Weights of a small GPT-style language model, trained from scratch on English Wikipedia.
Size: width 512, 4 heads of 128, 55.9M parameters.
Architecture: RMSNorm before each block, rotary positions, biases, normalized queries and keys, capped logits.
Training: 604M tokens, 4814 steps.
MLP neurons of a small language model. Each row is named by its layer, matrix (up: input weights; down: output weights) and neuron, and shows model dimensions 64-127. Each number is 50 + 10 x the weight over its row's rms, rounded and kept within 0 to 99.
Before each neuron's rows, "fires on" lists the tokens most often at its 100 highest values on Wikipedia text that the model never trained on; "fires after" lists the tokens most often just before its 100 highest values on Wikipedia text that the model never trained on.

fires on: " |", "|", " Total"
fires after: " ", "\n", "|", " in"
L4.up864:39 62 53 54 45 51 44 55 52 49 39 62 43 49 62 52 47 62 30 39 55 50 39 25 30 29 36 35 58 49 55 45 61 53 60 49 62 27 48 34 55 52 49 55 63 35 39 63 48 63 36 60 59 50 31 61 52 38 44 39 49 42 41 52
L4.down864:58 49 44 56 46 68 52 39 45 38 47 52 36 63 61 47 62 40 53 35 53 60 35 44 46 48 56 68 50 55 56 45 46 36 61 48 39 51 51 50 65 42 39 45 32 37 43 47 34 60 41 55 37 46 59 35 40 73 47 68 56 47 46 42

fires on: "\n", "|"
fires after: ".", "\n"
L4.up1575:65 37 59 67 29 59 42 49 54 57 57 60 43 39 46 47 62 58 49 47 66 53 59 65 24 38 48 43 46 60 39 51 73 61 56 47 49 45 71 43 68 46 51 47 52 45 44 38 55 54 40 49 56 40 66 79 51 33 41 40 77 59 43 61
L4.down1575:28 55 50 44 57 66 45 38 55 59 34 52 61 53 58 55 48 55 35 46 49 53 44 46 53 50 55 41 63 42 51 51 38 59 59 52 44 57 53 53 45 66 52 53 45 50 47 59 44 28 47 55 51 59 55 31 37 59 60 55 68 50 38 35

fires on: "==", ":", "===", " |", ";", "===="
fires after: "\n", " "
L4.up687:51 63 34 60 55 45 44 48 44 48 53 61 37 53 42 49 58 67 45 41 70 41 49 55 60 31 50 56 61 50 63 42 53 59 41 55 59 46 36 49 57 43 41 54 46 49 53 60 36 59 65 41 78 63 35 42 43 52 45 49 53 57 56 39
L4.down687:54 50 48 49 47 47 52 65 38 72 64 41 45 56 38 58 43 48 52 44 52 46 68 54 55 51 59 29 74 52 51 48 60 40 23 47 56 45 53 50 45 33 41 47 55 25 45 39 50 59 63 55 60 40 38 45 55 38 56 47 63 37 47 48

fires on: "=", ":", " –", " of"
fires after: "\n", " by"
L4.up838:40 65 65 55 22 35 48 63 44 63 36 44 38 48 60 46 36 53 47 45 55 59 59 50 42 54 56 40 45 66 61 54 74 46 54 58 53 52 65 62 60 53 48 48 67 38 43 58 52 43 49 55 53 49 31 61 53 38 57 64 62 47 53 49
L4.down838:63 49 56 38 66 63 56 68 51 64 53 40 59 60 43 44 45 47 52 68 42 51 62 57 51 46 60 39 38 42 58 53 42 48 42 51 40 40 37 65 53 47 37 47 61 41 55 54 66 53 48 36 51 49 56 36 26 47 49 55 59 37 58 52

fires on: "\n", "–19", "–18"
fires after: "\n"
L4.up15:50 54 52 55 55 24 42 48 34 57 52 55 30 46 46 41 54 63 47 56 60 77 44 49 50 23 49 44 49 46 52 41 67 48 60 55 50 42 55 65 38 46 63 54 48 49 42 49 48 52 49 28 48 37 51 67 45 59 52 45 53 64 54 57
L4.down15:73 46 60 37 43 37 61 45 26 53 39 40 43 46 57 52 57 45 49 52 53 58 56 42 32 50 53 42 44 49 52 41 47 43 40 50 45 56 34 44 51 30 59 52 41 40 51 41 65 32 56 58 45 56 30 49 40 50 40 38 64 45 47 37

fires on: "=", " Billboard", " renamed"
fires after: "\n", " the"
L4.up979:59 49 54 33 40 48 40 67 38 50 41 51 67 53 33 56 51 53 33 73 57 53 52 44 32 46 48 54 57 81 44 53 61 53 62 45 57 31 64 70 54 56 51 40 62 31 55 29 60 55 46 60 48 49 49 68 44 41 53 47 47 39 64 34
L4.down979:42 51 52 25 53 38 32 51 44 65 54 56 60 49 39 41 48 48 46 73 65 62 41 53 33 36 50 48 58 55 48 41 45 53 59 60 55 41 53 68 45 66 54 49 59 49 49 46 48 60 38 50 47 58 44 53 13 47 64 50 56 53 64 58

fires on: "|", " his", "-", ",", " age", " their"
fires after: "\n", "'", " made", " at", " scored"
L4.up963:58 48 49 58 48 39 52 65 34 56 51 49 53 41 45 53 56 51 49 51 55 45 48 35 31 50 54 42 41 54 63 48 53 55 33 54 51 41 70 54 44 58 47 40 51 64 47 47 48 49 41 47 52 30 46 68 48 54 44 60 60 60 47 34
L4.down963:40 28 61 55 62 47 54 45 47 49 36 37 60 39 39 29 53 61 43 50 49 55 56 46 37 58 46 34 48 68 64 51 63 45 45 59 62 50 37 56 52 55 48 57 43 43 53 59 44 44 35 56 47 57 54 38 68 56 60 43 52 71 34 59

fires on: "|", "\n", " was", ".", "-"
fires after: "\n"
L4.up1356:48 55 29 40 21 52 35 53 46 62 68 60 60 48 43 54 49 56 41 54 52 68 53 60 56 40 46 46 66 47 48 41 55 46 74 49 66 45 36 52 48 69 40 41 42 43 52 44 45 38 51 49 64 53 35 26 52 57 66 49 34 60 40 45
L4.down1356:47 68 50 48 45 68 35 53 56 49 53 33 54 45 41 38 52 57 58 50 42 50 55 56 49 41 63 42 54 51 35 24 45 53 41 62 51 44 64 59 40 38 65 38 56 46 62 53 35 56 58 65 51 57 48 53 60 40 67 33 47 50 41 55